python train.py --norm_place="pre" --bias="all" --seq_len=2048
MLP neurons of a small language model. Each row is named by its layer, matrix (down: output weights) and neuron, and shows model dimensions 0-95. Each number is 500 + 40 x the weight over its row's rms, rounded and kept within 0 to 999. Numbers have three digits each.
A block is one neuron, or neurons of one layer that tend to fire together. After each block is what it responds to, as a language model described it from the Wikipedia text at the highest values.

L4.down184:533516534434474495488507529413510495497526468544501547419451535536540421508493543526487363501450557487495461509477554548541516456503446514426589564490512515494548486544538475446445508564459526440453530540546497482565509527501484473506424515536511529436564492524527516534496592493416531523
L4.down449:481555476452471526522519547512485492502554543476536540557475474467425488465470467492524441466467497501452451470478505489516468437461504465415533445523464535462493558516510511535471460454537462489465498530555446513515554469538493470508497541482439477466538498584586497492492443544486497420
L4.down467:490476522465490523528504514512488491528541540489530511547448448556560420499462434428448483468452505592551499562523534484439544488550477507504509498530503463413582468482493536536485377449457391469528466485461464518549501520441498467501519498585551450492491476432512504462564581513527536476
L4.down505:507540502495502448540519443475504515532560530521463513474476583554569518493501544509513489460508417447532512525516482508462558482533544516539428486544477539476472524502482533511433469470524477496566463464511478444424500440481582540547535504490493508564502510496539547559463531453553520465
L4.down918:448514434482441469553457501528491514540555537487512459511515479531492500483408443469502491534525498534486536480445540444493488473475455463512438423395524499555601462552528518488483513469551516494444438482557542529440552515473443475527488429483486533488495474474414505513511515426441646459
L4.down1097:493462456530543357500586558544463528489511526488492447429491493457533490466390559486534560536446486417502511473537502537581465458508493524448506487505520499545553548431478501472499560433444492446492498571557527557474507488505500533525557457486461473455500513421508484528489467491491488516
L4.down1206:612446504605500504496481505544566525448510497528526587492459451426490453533511511568565429532537549498521475479488484484497500463514457553504542448483488474454564541507522484545472516466519470471457480547487577470522574506525493451492530464563554447491528486445506530464513543486534523475
L4.down1220:480500418519452452484481545492424503459504501455484555481536425486479475460438508497475502459553500510567471459512459501560513533487511424438490544487487495497554480471557456547465518492493491507402454519500521582531513525534526517467547505520460505522431534427532500495427461426505493468
Description: Pipes, hyphens, dashes and slashes right after a number or short word, mostly in football appearance/goal tables and match scores (0 | 2, 1-0), also compounds like one-year, all-time, two-person.

L4.down314:463492555441572437507498523470498468505525447485537437531538552520498474459522468510525540547479520530506472492487486473514480473541459500426498491457489436551503504482550534476511523545470449490429515516539538487509456462520479450455505509498544496476495569560477525515528534521460440400
L4.down543:474549495457478473498421527475512570453487447515439516477483495507515478573515467489436481448489551539505504447539499457446428500479582475483583485490492480491542509527497523573537475513541498455513494508514498599505562513490513450497490509511492562540488605507520522498524508585395544466
L4.down676:473461485469506493526507523527523527560507470503555460466574584508438523519443471523486532488522493517555521488455494497498478493567574522520522493485486454533508512497498555526499464492446518444448565428484536543517591496498471484492512513544485446443469568512518429568498497432440463448
L4.down797:417529430512545471488425553486491492573481544440447415447575483498513517519471504560477559512509521551468492544499544455488509472513461536498482499470504405565511495526493545523466466482483472487416519432547474485446376478531496486508503463483477561536496566485486534568528478495485462498
L4.down849:507445466485510543511494444456406591514528532581494423508537469497443568536470489511482488483499466436473628522512542478460429461517478523496393469433487553517519477519416473556492523465424494496531485486451484516494511473537428516467452531464519503606534493478498490537509507534438451438
L4.down1011:483537551452485476563495542523468440563503479582423497485500517497467472527494551452445431531565486522429502480587498443551460525524506460565521492514518476561561509545523488547481499480512512471432527494458568466556463451556487485501505454487474502505499549549476467470504444523446509522
L4.down1092:523539468451463463449522549452561478479525542550476527431499520540495466634482463505487415528416524494455488497490455514499416464489464449465459534481541544517533554540513542534531467514470500513474555470454464545440506549514514517573538446531550442571436564476555478478513480504379452501
L4.down1273:541491475501375547495511523532464535485548514478420530516442472466472464438493554465499605490469561510492551500561557499504473542510411480444541535508493432533463539498486519476497478537509539572459462450517504497521438515547521512521557464486428519490462488477515529515480474541511497521
Description: Prepositions right after "According", passives, or past participles (according to, described in, adopted by), plus weaker table row breaks and pipes.

L8.down317:580492508478444458451504510506480532444562575460455515461542543462458536537449495519498580498460496550462462551479506526522415474519430553533441486476494501512521554482498461539556509466503473542482536516525489475481523568482565445506503389487434433488510547489458530395508461524448531474
L8.down343:536479480474460550464543501426465390456544470429537505500548486471436503608522444464515557512504518530520511522495504497458435492452562547502445470446487536514495476480571558556522485489533491534539540477454527506467495495545421501488496470500571526502501453529482525542527518411473486493
L8.down510:458469568420490486462536504509519515440444536498498471502452481465525515575468485476483510517518599477482507424445418459479450509513612513483520509492436508534584468569489458511507528448583458551533486531421501502419476506531528506522520472500541514520546521474435528536565487503441554450
L8.down585:494503493466488538460482542566483494517538454473483426520577437545496461527505474422501496538542586427459549471541452544497461467533524523509421575460447523496505472492567524507457516482535491524511514484471498536462530419517481550477496462474516567486465467520492535539437482474383438404
L8.down719:479510424523504550442494527507499467507451508562516445526514580458522534556489452467509486456530523477468532486560514449439450438526527490552446472544545482500459474465555460428464458504586480546447483465474498483502557489487533524466451501504485569545518540461471598551519429574516491492
L8.down1243:521475538524457446503430514513537531536502514457525548534568506455466414455525548483530518616458587583534455428519514519482506474478450485490515508465474540517445529532443418483484501467602562605506502504553518549491485510562422525529510548518473516488446541569494494501459494467448508509
L8.down1257:566464489504479502533443540528517484503512478503504512450510487491498467503551508524556589403436493529529504511509488477487487516547483531492539502497479463620463424540578442466507469583460494498484512536570462478484581536600548525511473495515502531514504499512509557551466451537473565499
L8.down1261:430514514497499490559540548505497458497508435434465511477502469459563534527485546557503537575561487481534523489473512559544507468521520449495507514445475553529454528481522458478521556545463402511439475455470492550499548504502565466512433525454565514491518493499412557453483499553571516507
Description: Function words just before a named source or entity, mainly to in According to and the in in the Bulletin; also table pipes and infobox colons.

L5.down596:472485492435537571470476473451500489546479493513519437461493484419507556624479475523477463484604534508492559483492535555457458509493563457494542528515504488482514565452493486572457555541535487558499466500470504485435475487482522547483444501514511522445483551477495476399489517444271541456
Description: Prepositions that introduce a following name, place or date (of, by, to, from, such as University of, awarded by, by 2017), and the first = of a wiki section heading after a blank line.

L8.down158:529435455498531554439518480567522476490511515534544398455460527523526521489483542466549409480572509434458448472555474429561498490517485456516509501547441494479493513444584503466484466461546456480526501495531490533579480453567500549505475512541471466516449528622599535463493511464565542504
L8.down303:463529499492524457514518506513528481576505510558464593502453397472479485516528499494461538497465499463491481529511462459444464520492564533462458489478473532487511497610505577546488581509500466481525490489618555498566471550487494431519555505484539484496535476538540482432516487489497524578
L8.down481:444504539542493447494537492421464497544510409515511480467534478510527507370533500525536531516473523556507496490561408501554498523541461518518523483510552484507423521540471445519495548453479532509578469502511541422543535409476472500539532544453455446454498469560497499510483522516629480515
L8.down606:511507409463411520445573527539453536472476525449493544489539526509509469523483530523469459497538481501509476564535513479584493530447520496578579513595516429523499548533471535504542500503473487565509506467477545414544554490519499455513476509512563518445488531522459521473577477439508516432
L8.down1109:546550512582519480442518511506514542402521493501481504507394532523459546554524466489468551473533565485494475446457458495531420482418581529547516480522491508495453508513480468563498512493528475479491504448455531486460540445533481465521450466512548432520543544509482526521505526581478480516
L8.down1116:486524551510488518443520495549459449469558527528460469457451596513478562550494501577579494519491464497476501400409450492489559491515510516524503506526493513472534444562500540454534492521535512543571470501567515542532541565579555509536557520467485493537484472510519556527462575498519478532
L8.down1202:469476468523537470464464502548509519496467510596490452472465508558460487470510513544471527492467511512518469558513527490478554452509607543530438438509524482562502541470501537506536453454533518491498548429505566452500489502536501496502449426560489473515528500545527538481510491457522457555
L8.down1227:506524527509495494452534483464403483575554487517455486452480521537573529557423442545469436449469481444527541556526478509422526467509573580455495491491475488594462539457530475422571499487449500477546611426549510540567516527469474505558516515477498526487500526537513521480468533551598518523
Description: Hyphen right after a prefix such as re-, pre-, co- (re-release, pre-preg), "of" after one/most/some, and mid-word fragments (sc-attered, St-udies).

L4.down82:541492528443484544533539505531474549460494474526540469548554478509493509480479513540504471550475519445483474576578533540449507474505477529424481479533569486550507523461485518518470493526412457552519520446453516527514450485428443424499468527512505486486537509475508584536584557463602555562
L4.down112:495569517511543440499532468471496512522548475502418475505593595512494468615472480518470517523496475503472446499460556482533476523572565492531468505544470484460481505474479557430489522450548476531483508476464551497537503477477515443518520538570511476503502558554455470540499491584472479487
L4.down206:519512463510496462541584529513542491539527516502584561536491450516542502527440470511511569531548475498486454578586492457489479544500528499459411441541527511544462414489464535501521503550481521506537475422477500457520547538460484525506491458513484519492500515467569536474499518538446518497
L4.down356:535549522491530560469466493517441539462457543513534488471526517486543543546536441508431477502555470483510467417556484486479470562479515574530478477566563566519528449455510484538514513479560547465378538495536482530468498544533534496518531466518450501507480544490552456437457501494542525588
L4.down507:560517508455499536406488471527538443506528371542528488450503580502503528524554517514523456528493513531543491452519507466491518477498484515524509528514561561507402547519509557487514475502551524513480502513526517408564482547470502561536482576527439501533552512507541531472520410469565484559
L4.down985:481497460564537537596505496564517510516527501439533566475502518460515470497514495489506568510496596419451481452487488524509466474563498535470500498516522497456465536373529452529466478551460521492490492410479510485573478475432489466505480553483458515539480502541469470456481436459473484542
L4.down1028:465498518592503556540517494513554527566515476493523523530481538507558482400605527507483559473473510549492478530471575463523574550523513506508559511513559498557524495466516482487514532474435566514483481485501516475577414484531505511524544507547457459484547495468487461459532519491642541521
L4.down1190:512503466465509607461571450464500488468452452455466469514539536563476541523477561442499513509491461502487422548504526529564526460524439464482554479531512493505491443499521511520479443558522471498541519500507441456522455401404432549521473525507501461441580542423458520492488441482550544492
Description: Connecting words that link a quantity or start point to what follows: to in year ranges (from 1951 to 1969), partitive of (one of, many of), plus and/or and those.

L8.down17:431522489452477471561473477479462564604528501492610485540514454554526566578586449490529519570458450495558539463528506487521506488499430552498440482487443411539484487437474496466536496471528506492417511513471546439507562476500472547526503510455523505505503519460511480468505469497573492480
L8.down177:504496435491469529497466511458540581508517474510586529484486520437492518548488517544506512417485623450511533490527488498486484508605428598499466507490508518451512485502524537514533465532552540598539590527454506520536418547502521482516503477517527538491411560542563505463463500479599438427
L8.down206:470558514463536500482526524547485552472497453515405561468516529536484497477533475474483533518520436499472519520432510489471420453465548450542560470567500484495475488517524466627502530496567511459539480460545499452409465497465533520475504516450533489480470520518470436549427481463399516535
L8.down243:478507538529438423523496508460440512490433476501489459503389491452500507478542429529445478540592532562444549495464511506431515505483466515548519545531583459462501516482554518473446453456470457433538492494532479549506540507464542431481488505486462476530536502479484491564484498515512483510
L8.down825:498550416466478451592525472486572475550529465520507511512507464501504479501489474506510504534481528521498495389441465535476460526536459483476490520540512456478439543517553519454498514503483514490503529511495453496466510436504545505466472449506502519535540468536487447580448508506494591553
L8.down861:527479483506474502482460522550414541510531462516515570498496487433495512567521515557480512489508517524490522527460551495489478527450451526501479517481474519433575533559547545518511415535624488480343501468528551436481515535518431506501513451491470500460492496532517496453495451540536458434
L8.down1102:535528452494467493498500486431496514470573528474495554493473542486520462515493480581428569464523526523523471451507510488511506524423459521550501442548583459468517534463555533492531491506530521521476492521573544549475429490502509393507545500461500522491505534519508492502481514510613531505
L8.down1196:513479531470442512460502561534468469509539493546534513470469577494465449505525448512568459525529490534540515517478507406453502526444542497513466436471468478502552525438549401430527483529534458513516480477547490517522565464433506526499566483528494489435481497534589474398515517421653510483
Description: Hyphens and en dashes joining a number or modifier to what follows, as in 3-year contract, 2–0 scores, first-person; also weakly on split word-start pieces.

L5.down570:580515486466437468506488439515509449448496380497403495500481461491546455542421515524566541492520497483529519480443466487450502473485487562504499508423492485520507493472535517507520414520464518557510489506464536600475538512464493478500493514543501497477461507484481528574498485530430441547
Description: Connectors between two numbers or paired items, such as en dashes in scores (1–2), "to" in ranges (eight to ten), and "and", "of".

L5.down1134:552497521478477568582485574528496460483477408520536532506494583552567412546507508494516495439429531541448519442525529514577457532477446536539446518528504456436562510526538511537475417493521544541506556496481513561491484442489525422517510464535505503578506530434587509432523484510557490527
Description: Inner fragments of words split across tokens, such as ti in substitute or ultimately and ce in transcendentalism, plus compound hyphens (single-player, second-tier) and of after one.